MLP neurons of a small language model. Each row is named by its layer, matrix (up: input weights; down: output weights) and neuron, and shows model dimensions 0-255. Each number is 500 + 50 x the weight over its row's rms, rounded and kept within 0 to 999. Numbers have three digits each.
Before each neuron's rows, "fires in" lists the words (lower case) most often at its 100 highest values on Wikipedia text that the model never trained on.

fires in: "in", "hole", "brain"
L3.up152:428542529505523537498524478453476538468625501452489454518519488545420522454458564442546544444489527476500487504573535509486475648508556482531498491495537465416643582456516493495527552583491488489461480537510551568605407452491469590367475496577443532414498439466497485485429451514612562490546505467521517581507420448464505529469544479462519448435555494511491418522519475462534471447570490512432498457518467401429482447473572505525499478370428516515483492522544470465563472499497483492535417440567542449473496570433564473477469554472472541481522530490386467565630505479481458575512450528482591494408592511483525478537560462562532445586512504536485502467504427552471477515436547409420509444456497492416534611450524418502531528515445462569503483487558464648550593508527485
L3.down152:498650459520456546480581478540474371461471452518556420520435473522609515567498569559508505551494576482440615568502405517539498472446572442424533491600512479495516458432465424428508416485554492482474550489558457513475579454523555479603454516407425452526419444508457527534535605487431498452449504450445464475464448423522654540505475518446615566504469485544414535559486528470574539458437540499523556476484491487509522502456460524493532566566495605537518502547546444504556545577482512513427536504484527518471559475437536541465415461492561481477507482452447457486449577543519593457485441432566410526460530498536540495499430553484416498457510568548565568511477591472423472466407495515531468473474491462578520547511398519529505438508488469469444464490439543491454589553521500

fires in: "in", "at", "such", "on", "than"
L7.up699:525518507486512537506427575462439570475489453537521529543448525540452577467465473467461514466527516437535552501477411543428509450436533518518534551439488488431453526470447525502432468615488592513475445644491513455420510461521442475499542445552485496489532431548517445539546358519569483512544446548476487534633502475446498469565571497466458498440516415492461663534559517470415535441560470488553477557547539414496479483522613462510652535564420461512437457569539504485424506511422519518573533488517495525494520477544455446592458536501548554528535470427491515506537578478445593540540464544419516544465574480505549468525500542433478524476486488466510497470485574498409470486600487554521482595401559434509478395514448525462542397389504536456490538570406476519547504480428495
L7.down699:629549510492544490486495433526413456489442562412497504440521520512443480535462455432469461476570471470517450388577449649462513492467497485539470564458474486460542555533529565562576500536455582529388451596435573499471605517447520509514493450464531428498537497443444478495466582474508470534502428394538568538506520521559551526547451547573498421572555478528439484536565458499530604452490500492463487469514567404467467430466643422571487569533398524464627435470506457509505501470471459445529436534486443491426540483541488538534490525463530567550445463531509513459424469545462514542479463562493510514510419548581564566501440540469488530468467547442469406557429465518526449494512514596643566429429494444508445553547518559550507580523460479559468493484447478510460482498449515

fires in: "to", "in", "approximately", "around", "nearly"
L7.up623:536562460541503469570562499444483329495504593488554589535518528551468537506489586482462533437542497466458598568492383479522443566473533504493539554534556504529550471549533562593445461448539581521412511580532550465448452605542441439392513468438427519533539462535494483431526471533419457472425510478557504504531517600523437397447426472511422398497542508519489537520507533422424447493527516486502511464548447422451415536520429418498478468431477503388518430584490490470395553511482536517527498481586405541491503543552437481537520477560552574438489520514527471553528541529524461445492497590413552470522534465482519507559445413466511484422463493540514520485418559545555509540597543540516403532458533507480611477485526512500496499648518555532486464522459500513552523518426495
L7.down623:525578501585495484470553491441504490486416415541451458497482559550516567451546532513583385426453561493491586489424535519496453526448460478485560578543530473535472397451498494540518499459527487604482555548463528486495496521419463456476569482502485526514614549467524493451473537485488487380527577538462492458536575572484480457591448567459403558438447497551444590501539522521517481493579556540567484481553498448440591583512612465423507472402422519541535476417586543562540545428491540528571519469541442541494381418495494514528579463518354471486410534535510472542509553497471496481473543448619444421458563510430438504467501444437552512556483536533457558510460456501464575488547437499510464536523577489470565443495505451472453529500409543445484596470452534534529472462399521

fires in: "second", "other", "far", "later", "northern", "third"
L3.up331:613509538428526526528568426405477471507529530561424472526539583452408510448557550437542560489379505539436469510466476464507451439497553456517574506523488558501549491537468533552560479522520518581554459510488542471506452468435484559508488520486475430465540440403489519560510459488547517443507587462468487628537480535432485434498533562542421565486451491499524488485500455415448454555574430378508547513453450595461466510468489580510625523475440505526471527528578467493538478435484500563518467571483550501468619499393549494449458537523477487487478447491482592484459497629481497488456457410504489557446423460513500572465451628455519528485583478546377514519441510465546576516503553526599548472446583551432530469518413545472523416591545524525484439487446456419518569485569492
L3.down331:478608505505520537498442443523466431535488637605532457610581452385520485414501513482543483481475530451473497599512585432419489555546444508550532554538536596512499492477613510526535497476498510540522440426551556517492483471582396510540475482445441535517467531539492427528491607468454463506511445410525434459502434487495450521342539487469508458503477549572429456438562526456536526552481522578466433507472539568508517488481581495415469484449439598522476631495556534541398524588492422495580499458512390476450460554529463560455427516540491441479498468549536424456515523475469441478515457505493548467435518534514504529512515484557460516516432482511566587603501490435578507466477441479437488558521409542437472469533518473520492525512514402508516533497483510512542633399477560

fires in: "more", "year", "most", "much", "less", "very"
L5.up671:579366487465474600523536474454575505513524426387514498473435538472568468470573504548520405506421438498497627406435443465483471524459569455414509477469463398458464538474550498441526565429547598536548546481471502533510578521535483474439516528646467505496462509488519536479465539566479499423569444634561431444555514455493515450495488489489497555438509495498553512519565545451501480444573486537518565461567534540528485446468482440512479541539502535539505464519479438407559491480502575523531521436524530434560487415481452455539480508489562513463435608456463556431443473478548473601493486513567534419485505526430506537494474527447523463551537582488567481500485511534547517567532444522525492437425458419401603623528416456562547538392474555575478568555456517543483542473430491
L5.down671:560404419414459550463466540448498450479429454421468579552564476471551473521581593534454501500473546497502539503516487495489518574585428551459548565498487496508556565492457410500434476472506571547482568518549478461492482434492558483501430464382640528528529488549564477390496545567478485503535488477484489540543484492503401547556451579438513464547543558479455482425501564479497555477557495583491402528497455428525542509474571492393512483430477567479544496484570495532371521542425559452534575586552598423488480452564538523476476465455508453491474597451503525463492445464476494603484443478453572542456601514531478496520512501542551537460522542558519499533471475427536361520488462605456474456479449530477536581451522443469578464469390420476480565543531527399537520520413527

fires in: "in", "at", "from", "around", "approximately", "later"
L9.up634:455471510562550499452488443463532493504434538545526499485555512437397487556545573487417539621535444597479504328536492531470557469395543506501478442511557498560488551481564484481550434520579553545432548540480526481530509497485481438427487491549427580491490480526480476514420387484439432480471415473586473545513429447533537497482436590520512467413504445487469411541485454498542436475475402586448460540513513436435528477499502454500473497518512453435581470484508520425468505511462544488529529460621466511511544501455438548516586449414485507413536583534600486539495597562552498519529502478498547484514505509601493518487478502500469447448439501525469464522386493497586573714549512477435512458566502501465538521492458506476518528567506545623510436519441578585521519513490551
L9.down634:406464539483546478404537525523452499443494470520448490480399451528433447510484570602508591487491499583445490452418498538513488579529501504440554576484425469504456491499531480461569476373450448499512500519541499459491480565538558530468443501514481482476509476477542524457470636527471448517576568473457480478534460394488487574595550465556446490452500515505493494449497425537415446544472544579420424462559518511545543537557445461463459451445469442542527493527443494412387481471456563444486536592458428557566475507493509549538503501536431524539462443465491422609514489420547451464443519435488523522565544517552356435529595515565428576545611490514428470551562493601541471536545457451536453559452625467548483573572562496488525544465490525570549465572524513477534503581456552

fires in: "an", "by", "at", "21", "other", "such"
L8.up461:519463425614490519434482592452450543464393482515526516505442532480471515483440382491509474525545498520535563429501367516441409511458594466494582487513610609588518522482532558502446486535518515461534412566534506486483559484516485553513559463496547439466556481383539502453477379532455508481611444487423520496476458580562464472528513460447441467439527392417495520446420548468491469544445462540493533584476509461499484447456523472575510539586508526513498587477580576507536571441552511490569536377476526463522558595497546523528468532496493538508535483443509524574463496441592541568524511428542446447474445516484489493568451439584446515568472507363481498486502544481557571523436525466408547556430468463437443506466483510461582532529560590548563499545510450546462470515505453
L8.down461:476517493502404494525527515491474391656456506436528466489501439581518477485462385525372481489453499427482518429533512455508466436442460527454451516531496492454493437544458483552516520466543434552527452507455538442494557537539472521469458465500611514492363520501541446501560565475410513511515543575426464521490533485572525562434581533486439537552525435359458455495476581566455476450500542483535548396571557385581527502503529545603423497540426490513554507466471601563474601477515607483465554500416442505489422476471545540460527479440562488490585519503592507450480505516437450549472540555513551488559452570498538535557493518474543544543481480478540492432404457421496553489516500492533498417508457526526624540470559545483525560598482421498440547512485436523578498574523501

fires in: "second", "last", "former", "drago", "other", "first"
L6.up5:516461477470470539526475468558556535545458461425367473475568527459531478513455460454576552494466546390487410419542441555529450599507462454483513444547464473545558551501484587395519495521489463461545480586448619483578473451559486529503444403583424506409438488465437435543560469521456482581540475537537573592552477539495581585432534465490485377405511468496413615512451522441478468465542524481472457556495532454511467444406535521515559503455466577554492517517524511540542559477489565515512574526597518426480550536487473482407534561516532494397468510437483557478475571577504474458469515495514515527509523397562498552542508459393551505544452500518518510548469563490479504510493543521597494397562558471547542451518572510536430532511483489538425392471473514482431416511587463
L6.down5:511512533468536511429430470457411463506500525528570555402483526496477521480523508455487409471473507448510514412505594548469501475454525582505456554487501568541406448491471455445533576473570559498489513523481400570455427480534462513529546464491554479491500457465513472482452503539554510558546501507410433537582433477490493443512532562507519463460426625531461451488420477453450439456519612548397483561519527551482411467491426571506599526464558420435531488459535508487534503575471463584520431432455467466496364583496514454510562575568467477509511509543619347498515513446490481522551551516446476560563452540435499485534540556536517537453495580499543425460546505488531405517456486517464492677517418527430595487481530470557557523488563478565581535498508488561465571532425574

fires in: "time", "other", "century"
L3.up246:587498412472439519489517490486414439520434510527459440538499535464395407489528525489508431503545472465475501467497554519551405449560416530518540474453544501480585505493475500464568540486523605502537535488510440543515499438446529475620446472508535475429493456548472522412505568473484593407544541541585488487568468494390463529400525511541482570470582541435473481411598591507490485541517509525456503463478482490446590479454478495434594510412502568498469483459515518427602482519489552472433475493465502516564482579498455521514526482467534577554509543536518525438455552441494496489624479482450547550460490564467464547468554667520503591483560490514450607543465584492569437465443589429454507532515441510506542424466490468538525531428531542514389553484515554542549434493339480
L3.down246:549507537427529479446502414452521527482503459465456533540495496449659490437568457489494484538390461581508479495405510543458549528521525491542422576508494421464481558474506381563427433488490492471519415441485554508458597394457501470527440506453490436464548522465579584589533473496516538515579487492496566483495541466518536597523490388462520428500571504431550492513512466528524532540439498484530470535480458530475485462522486437426414507529523463530501523550590472477432510506536527490539546434505622434489539511438570565489568514487446539488507426531483520519529477602608520490448557439457573509528448402518534535435528435493416530362444466473494566475428479528534484587612441491586439576439513471530498566567544552597541550413451437521529578515528470435516466578505477

fires in: "total", "service", "c", "capacity", "death"
L3.up82:592394581451564544504450474443619479451525497467467517507499491639442514551536602432456538507547530429486484538463486470496504502606484466467549521499464523569447550566498491479384478548518463583556535515466517471440487527552481536468506469437461405431501477536450445511577499525507545417552483457548545557467500526487527465440505472505583579495453473563492479466475574474449449493392451562623521479454474524456504488592497568521478479474544488463568522584472581498407557420466448416536533455425489529530532425457578477503590517533443618558509589498466508548468522513514533514435506553422433588407474526489470551550547481437515478516481442396542477578495515468533513436451612475559530611438473489487490460400368498531527499475434447452510537562477536548459487466472525
L3.down82:492529484518547562505482555429425477470515514563530369449557425483535546481566483507570513474605507526516393450510454540533540489493546565416460552463399616538552513501498433516533524490548459450521460483456576548505474456453450587436504506546452408467555504379523520465485513534467537474446449557613493550475496593541473537526522564524471507514568495490461448433460479516492520430441446635496469509496549539527520529442429509496543436445527447602459435506525501397522406442610452547464543546588511494451493590486494512443524506442642445476481546485446516551500462483498426477598603463540462506553458565498415539423463526455463564454506496544415531515502556485495510539448493562574378461466598474487476456570512476460457483386505462515529503533429547510518507569520552

fires in: "more", "not", "most", "also"
L9.up581:560534472450444500460409518540562635533477491395516583468548525502486425428450543524487448442530474582513546458489493442547533487494405445545544532465463445566548563515397426492554624449417513504554521521546529483484525432463475523555477477523497556454531474502482565516488521513535528505536543530447466481612480451443480386620500482534551399531502453488479437441424414446456442467511422488411624430563492428553456508569433542485505526574534476509459488405500540439549471460571531426471479491480488472563494586532477533560522445486480555605506562476517532537512526516458477527574509443494520432425533560406513453605431482503527500561447531456547506374486559517503517514551490451556528495537553492504461550576464491508585393500520444473340505530526481511555510521450506
L9.down581:464502418464501548531526443390508553521553452468525528435490476488598501511560473491458453484496562535487461457485518550485576516445515547355443630493456459508518550508570520490467507384424580524471506464493493507479436472483510506464530491483528559533512683454496435617389673480477480545490490504537510624523499453494482444518510465619530563480520486526551538370420551540513497479474509565451506472614521491527514520461537471485495476416442561525396483449518478514461458461457458484455510490541539491614462404410497531545463545440442536507497529487490458518486556486588445525528512541521439415514518489532506543499421462495529487493507412551532446437490442520463524585571428535581576506550509504631461504508537467499451578416418514513502447440448510522551526530545530

fires in: "total", "natural", "land"
L3.up954:531424430496466537495566463488503551532474445540498495461514391469514453490430560454557480502458456497522551437454503469480445478553353541521554542483500418469457599535413507522527558509488514570524543486584453373572461476543541505531458527527499482470534518491459523514606529589457448379451538553539493446372503503484440490490501512517500520545512502613540511546563521525523455566436496535635435528471503458486547573578535581560436492453517448476539566475504503564498534440625465519456469497476428484569397553509468532540333456440435503537455540537543537479513539480574460554512503595516454392421423449472524487547532477521460507586579464408580494563442561542528524536500578461418433517501508489447426496495546490493498460564507483550483570500534469535466475470395516
L3.down954:409478541512552580486560477417538522506520449455541518453548491555493563398503480585456453554430471507454378539491603489454464475580600436518521549501494595521473559462503466541382535469439491514499521520513442475487570414537496604462500492449525463555490469543578472435526530488618566493529441400514480527523521517480504528512414525483420470521544459510475470526396416503560526455667516448485568457488458407539521453414569461479501520610449617479474498540470472489562415548407524350497459426471526511465537551534608415512551508459506521525511474522481520493452532435487515530514497578529475527516589534519569521567499465553455525529512580534459502465492470391447513521524531505540438435497470509519467478491439454595578518424463587519433501496530501538501507403494532

fires in: "microbiologist", "0", "bureau", "from", "submission"
L6.up278:540425498580490540515438551490547555524518562469506421459455487436511520456541525411515535571508528512510519539495535512575430547473417550421420425477557411546430520468539539515603387555482502435402562479472541463535473507541480491483449447425581584544479393516545534405455477489454521472486502556471477457469548544442480534480560495449447383566503442490516447627500579463616481496498537431392555527477518518443482474485582576480461482472466467449547555563568554496475492487538536571489492477489453497510531523511593519529404380500486543527589449493475423509541493544516458498535593405588490516511496552536534549525427488552506527515591545587415450507536536465517545538501554473560436569481486483394494402466426549455519595488508485620502562456523482467471440441471515
L6.down278:515507476569525540501495453433411400447475454525551522379452590543520526517494430487515473556479499464484517569378515490513512515534552449523561534539500546375423511521523500488426544393517404552562487487540417511513512536540577467407438517533488501512629501512512483557583531531549412457552458510478461579476449481480557430443478527539546515463457407596470503450516471467428509538462548559626571533557481594525463484504470518410480565449519546489586537473387525539621521435438446502497492459505457496484474519431467530526529434504500522563458563481509531484504526456441514516555484497456387579504525466535536557458520576419526467579508540446564503535504451450442432381644514444516571463546469414536501526453540515544522470421514404505472576520545506514520470494503576

fires in: "also", "directly", "in", "along", "well", "canvas"
L6.up186:493501481485562518414490458471581440532503624430502491564520462499504512457521496445515521444545523541521497525459471545494493503478532526485428424542498515537485586523450554548516443663485523529628495505520544402524479492431520508505579427481457491493504452658442454486489452522616537533453571372469573534437501459590542500515485528449521559500503470576590458467430481370558557554472557554432553519422485360538468499542588469515532531414535540537471555462503470434532478478478563541533514456540509475491532474481564459511421539454484437431554547437470380461498529520563521505439566384493486462515511521494514459508478407504484526447428549533509541452550516485457483538477563514485495367518516561493479598413526537478539502578413509460429450533465448617481471497476520
L6.down186:524432441505465512487364642551530477520459480541495566523508503493571457529499563478534427379494493512528489519509429482555430490524514574521450420461458498431594568408588564524482463497560584562546498457535476436480507506446401535482489454493503522436473385482452481521453509543501457491451462461498510504555463456495550512500444514564500473540490433517543453534451535550419575477429549473483487513506565577477527414408537514527543511580475457554467527513579492541577487508370469533442547519513537476505564537525503385592576489458499430512479591547575492526495486554465526444467416460474460516469454563533474429532450524586412500478567507337558530518511459495559398548432499522501544655471610520517481550508495510462511472435509528401531433571552524502453502522507573

fires in: "that", "most", "whom", "but"
L3.up254:511455486532482553490498502484475456478489379534485508561462469465488433486500509446509504489487458494589543415405533518510516518525494556540522581553589464521545515456543402570431560523525439603503520409464459461536594470543582487452488508501574486421503464532446505419503583520620608457433474570503462584581542493415462483489584498498451443495502474541482510543454517495548540560429391478503516508550603482522488585521439538494465390402564533518422537513460508566414477545429506541474501512516532524481467446444595496480495478492488493501431395541513482492516502505422554510407520485529573527482514503564483515597568466477446470657516507512391441520525447450595533563477440406485535526390421507520502434472585526468446558521492453534521519605525524589539525416482498
L3.down254:510526450458512490590545544463523526459496509419433502400525499473542524513517536487508504425487512608494467505571545531581578455583534488515407616450521459414522529616468466423483454411437540564522442478492479452492514568423558454487512440483467490464449480526480500503490505514446421464478522526520504429611459494569553470554476650558510445580502449512595486434423537525516501454524520449444502447513479520519454540436421444464515568528454505504430554513511504357536489608538535573407464636474565440510494482561530503409491610473489404503539544488543489469490509556520554515471547415542501528419524454469520485558492477496549516463514372627517542536443547476466444454552502514579542489608553470419448519414486508474484601531504519461476471569496517491455489481516438

fires in: "from", "born", "at", "buried", "school", "died"
L9.up361:429516522542489521544539425528534523505448584490440564462542443580359495490431524488520473495446530457512535585525503491402494494436472388535523570565540501489437541427577445489549402432566422562481522525474524520493492544468531463565436461499475551538507482437575551491488365599474513449456499559489511487449469562531479428507532509519418482469522515471597484503440359429560412517516476502490479469501552403520469501505605442528547531459470420487509571517526583458540459419469453520577516471390565483431516497552522515465488536541559560468478506509496426500534491521585555564506493643556525542549466538450445529539490485447510482507420473510452503527516594478503591598396564538415447564472495625496522428510492491523464536539499547469571496527412528565462434464495431
L9.down361:575504499413557506539487443511418513444478450531548523380570486444467531494523506489396512555410488496490511468495535561501449439501476368497513490495492529460419528547543604562496523501462542508511577521540500535524569583533539542536444479543450516484499469525573597465543412567452488486518507484535390548481443465501525487545548454379519471434520399468483489420518401469442446540399476634500437471482519429508568395521517491525510509552500446452533506508436554463539437460427484550504512557625580544476569445540546552418484472585538539561517372596419482526520473560504473594504416551452524562556569525559519591519457483534519471501471518595489530555492551474461531480502516463557424508511477463492537417438450514595489427540486492500409535559456466500444492556437543

fires in: "not", "but", "so", "most", "very", "best"
L7.up949:552454533522486503486540542490519386431427431584504581434589473566432509516539513454520476465422486522520541503489432523562525350530528527546563548491543518528455493438503504495419512504499412558539542519560489489481521444497532468509544597454540500460420463511536510511480412504521489472533534546392561589550515526502509528487481471496503524485460542542495480447404518467431514556518497489476505519590531485497465476550545483575585496443449511566581481513408436578450431564489481427611579554451438546554636499492472432458515485499442539526399546446481482462475514364470502499505536489559522503378503503546618466555548422549504460541587491486462459451502536595546506582459535401535396558392459395468476512514441449465570479535486450568532591483467553469560555483483477
L7.down949:478596446449533565472460373445479540492397555399508543436428502546546577518476544490543494374558429599416415587526434535502524537507496525534563554395512431500505545564450538484517491480499556501486478555500546576544468469405503483427495496506530483484564503591462475482507468583565552473546488500471452452563594501568447477523479563504441571458564532466495498449507434519498510518471529520493504455481492514423393545482501511475566447484556459444622490544512500433397526539473480543380578502506462435556566451485551452514583527414560554507439511527612504432498517461459508438512495426412565496430519508607528572481533533497432496506510436558493490501570431479479488509454488565475461440514529475561436603557501484477502539436449455525379543546531550436511563557459560

fires in: "from", "population", "chief"
L3.up716:509497487525565479534391478472503571513532523521447564521464465495511521520464540552559443431493548434541548479517492458503420424431360632472507481458629474486461538531469526460513487474534478492494543626478581397402428525455518392614491457488502460493568453552464449506550528490473472457514511419553454549538490538439441498525553549533547550556465497435554586614464615455532407521487457490486517529436506605499473487491582582494465514525502399556513463524410505548512484421434513530481514482588496442582519483537463534495513567466468597509549521542446507417442503553530523477415516546445473471484437541388509530552470486447552534398521512455506521516591438487508478491442505405510515578451487529485468482417551540448456534497506610580473525498467506524518382516438433
L3.down716:486541525541418514449469501491549470551474398440444486495460488462490489489577495445508468491471500484496425496521548518515548496475452422401482498433534548573502561518547533468600450521490534480558565546460510554450533440487506437441483499526494538480535528435577548512485415548506530484497510514531513447434514444524485541571435544462523559568618442437502540440497388471480490540493518611515579585433474539611508431563446551552456598491540400502460517510651446550470508428560452476482408509490420526418515472528510469539443534544449476452463479529567443499455538499500501569542459487489520510397483524505423532567506531474456554551517599478522498399429505459481477669489466428539481496528460421503599542475458556507548460404535487512544609441492447535529624601408490

fires in: "to", "under"
L7.up792:498464615524505508492573486458474441448470512534545534580474528483602465525517525429567518456512538492472485560570508531479480420460490448549527512424487588547558561434543489424574497421560596528453498489522471508558412440516530522438501507518427588524419434583502473504493538549495436541365564531534470402499605443440521469346522418528448520466528467557499455472451539485481570494509491471583535498511499499546502516502441622474532511420486588444540516408478485432437408483449599493501570552591530558605521478431486505503511455537521506509429431452506478483432500536487526459493467495478482540526500499525458527500454535417508582488540476440488500536408498542609534580559437497411496439617492578594572411493447522497448493503555479504410463442522517557576489501487570
L7.down792:416489504516490495476452465528442523487483503470480498493426436486486524470499524454494502489534503485569523582512409499473493436488588443479528472532453521442504509474497462509401460449534445447611438470490575514523511480386453571618509540469546522442593525535558517521527472601600515449541490421437561561635486543620591455557438482556444422511539461494527404369414501490469503519648410545471484588495512525473422592517502583524521564476564472484482511500466502534450567487436528468466478487506564514448430574457490491486486514450496492439507552475570537544587469486413523514417532551491451567477487521524465528561449425479506495443543518505569519613519511528556507538429444564430428534461575467477499554548565480462495402501513500443543484599521508442510444422417593

fires in: "to"
L6.up275:512468512517406575491432529422403532501537531481467436600435569513451430531484514645455503458461545544518525616449491471449492417521409461505588475449442505437551530549556487494548499422480583494507475628505452499559529523436530485554503493425449492512400498503532570488480563509539459527407597588514408427448448422406452500460513546514496520580473489579425422570494542539540481574494516524483529553461489504527493393508576563542498536530502552560535520499520555465489457486374455457579518505490510372584440481417384510476532464564559479537472483467501581473486598455490525502485448559460599556521557551524494500562470459414557483575497473498539503513463488400502482505527449558399516533478527554527528493524413547474460452387489533522499519476508530536478491485505560
L6.down275:365410462542513490414492475521529537494411518534593511477523500516509543541531480464494523435510578489466545505442410410386490489475600443477569537477503499524473548540569492450558462541509440532466507481568556420525473565451504541601499470542500532480550489451585503547398533535452566489564455463480439536568438485489512474561575500465492456528478456553461501404417439521427495487555454503522530486558468539429516522507522548522510457537463479513443551472452501485454565432451490476491558508580520547422509510562589560486365485520517471471462431493457516578462457583498515407530421463557416452476456559478488519506472372528554585544578565451544538510517539591615523442517483558457467540502430524554417540457456480494548411462596472417477603601584532543521458557435507

fires in: "in", "into", "to"
L5.up126:528527462585546561456450513519526432470514485462402418515526512523465390560552566488574577548543530413482489365488389547498533531538483526535602464533547597525454532530479473384515435500431554520471513485464466508558482473489465522456462523537505507431495432522508590523514584460471517576511567531547478514559509509519489469459535471562653395407432492520463486531559441470525443529533556544492444451442537555524528473524535496527537498369543518528522532521610527427542478520514546482455432475610529436465526490497492514543489495465530581547497530455574471476543499454536430505525544438536447554470560486565609438487489383605467437540487556521445510485554522437457511465444477485464437495493459465469472590518446472464586419556462483491469491539560404562466406425379459
L5.down126:511527452501573535426503522456417538549474468463544398490523479460571428474548472497437548499456395423491505523509428511494408493456502508488566495565556420532503549516496424481559491448561473564395474498521499476537548485511545567494564469424525492481564399518541498480496508573513537521476480571500519554541501595578513476493481472524579522526382461495442497505631511574584532543572448508517550519494498556547502478445483479530545480608493493507561499480537495581380460572537482581498448466532391496408517461474491459562466489495569525510521525491438328541495524636408470489544453498495443548515455495485549453498460564528477601421462533462590480454476398555438382445468438506512563486427515500491462539441464491561482532625532485496482537592475419493467570552430489

fires in: "first", "in", "by", "world", "at"
L9.up156:590473475605452546545527443490417599454480477479516503430557471532553532492556446531558586496517462497548488466424473583425490541510492432486565571484542513511556486499391495495410547589504492462492462489445479467478455535482453498520518476551511444503471348483522531533516407520479466565530540577524419480493475487353568480427554488465514358514505540465448545507433518472530414586568522520395543507494570537417504407480540487521490473407546525574480460506526494491433490473587432528509474522619483476434494422498423488553572502595486548489556534492503499507537442547510496544500522390554507525572546433486513489476531568547489449535555546504408469475490491539475488526505390465530453391513495471494582492374550541569632545490465483527495532528463447539534412560568499
L9.down156:502483540499569458435452534472406497543581530461505483533517553523487419537486528503609384491582454467483538515530598463580447494537519479568530583528349507465448552568455454446497458474571447420518509470484483558469557479460430474521521460460522471555487531643525510572476461555474588467516489513433527510596444484574475538537559503453535427438547504417492489523559467493483572490461545491483509406467526494572467438485511544383532475489519589521483526561537570462580536504544511542440450474475343431520375511493499549507550498474542441511512442536531482498445472459509474502576561516509461528502516565539417432479550631532467556506473540503517557434590531470412499396499442498442443520545471518462531396570482506522414415565461492518455493540568486496496466392517581

fires in: "to", "from", "through", "is"
L6.up552:473491470479448486524486485525566543489544556437501497431540556563535535501478523488572491499560474504472484550442502442443593484411440494466470461462444540451582534555416475489589431363514558487387518524541532456502526392532480569562465461442469474539365523522473427469497619499462479499542640498633371493452566532529518475580530489516451544547523440473528569429365449490443506475467505449533460496587590520501453525504568514554450522499489506487534514563383492360561406477465415525503527473510525496479556440575545500475516506536526461547519513471525555491509426473445430446524465542587630598428540476405499491472501492505569563458503538529537459538523556512504516527490540570423435485496488482559485563548497440509490477552509476566554471549448475481478493508401512
L6.down552:462578484598518474503436510493439505520503498557514493502526518491568533519537517452481450476554367413434451500517505541492496448488371455482555574574510468456497500481539442499596508578448472519398609522490456477565501572482465504391507443517424507570493507475525527380499464468499577594428415505499467507476568530540498514527560507481502459507522430423597453583503398480554491487518483461484522461473450488526454490512523516557500480443507525457526544569422498474456447439397479601576547497535598466542497545456475513485433498517519509498463531430394556531531407540491485554389538453513501544533484461437395486475520483477595527449410566554644523426553578509517579511406453621544514523554483583445521546537451504510552555536491555598420529538425482510479528458501498

fires in: "including", "over", "her", "other", "alongside", "together"
L6.up550:558432548498467519510567514385527518536545528488446484553511534540473586460541540506550458480485606438487507427501561515490482476499457491498526410476445407556477586522433456577460492527611473490472490512524633413441488515426577501509458460547456563546424496475490420477509557572524492442456484519559446533440489486494453560494479406471527540389590536461522384489518555360493507494482522510511525549417522385428571540498447529410579505407422544529463475467597570462496517520469569504466550499554527421506529510554512510602627462481507511417492519490523532481464480623509503509517544414586383478480484573479563536421450524442493563499484424578501517434547501613517515503509479508517584513483438477541498452518443505512560509509546485443471443520485451518479570567457428
L6.down550:448478539534547470358423517486383423542448503494506543422549561528578533456460575494427470479513469548470526500440525506540515539552494512511449489513384562545579491514481487480410492401531486507491477530527499524557529467524478573586514631506527517488566538522491535580524548469517442546389468504498512550479466495510506462573536456564487473513587551500471480440471428563570499473552445424451500543549572427547475507454584519494484537455569485506526594637541515460546536448373404507540493444554415554467555553479458514498455554439495536507527440521535433554551513570495500413432477478481564481532473547508491521474503487568512418477454430503531632567487454478539428545495586448568433438533451446454582520436571474504418414383460429521501439481539421549524451487483539

fires in: "in", "airport", "hospital", "stadium", "prison"
L3.up559:455480495505484551518539505473579434459526487499533384434528532466534488492476539476426558534536542404465552521439535611440396491535540427559490487492545534520574362507534496445541591560527503496504511530543547469563368513527612387387449475511511572547462436548517607543519484511501410536551471434535508508502475528532467457461569535448469417460503505463573549544500435452534472452554485515411492560423523519539519563577514486580479534449481526436499465551545466533515474436411488482509545511529486618400507538443531521454546479431597473478474444530493423403580480446493470500490462520559585486475543404628461448552487473548502523504523550555518420502512553532370479454484541563496509512432466579575551545468498504520505530466455448564486406502473552518414474447442482
L3.down559:479585444522512576467420504463493510492571430597537467516501457537553511455492570451489523454467514545427489522484498566463531512485477503532550488541595491449579487508507476440475471452514460471521543574565415536519478549536562427519527578544417510478522477485480548452388481501422374527522521419384426525594490464503517535554496534517522490395471464492504496528540433527526506528472559539548491449496496495575455426481543487528523484549565497353575437511528439539440505494539518518530484529465470417450516503467454513466440414556565547414475517562518481521565543539418492470527495549467273523485510457537432545561553551474481453514564554598540516464535464486492438510420465423494511539544513446562407514471566532533565555653526541468439471485597488588500389435498512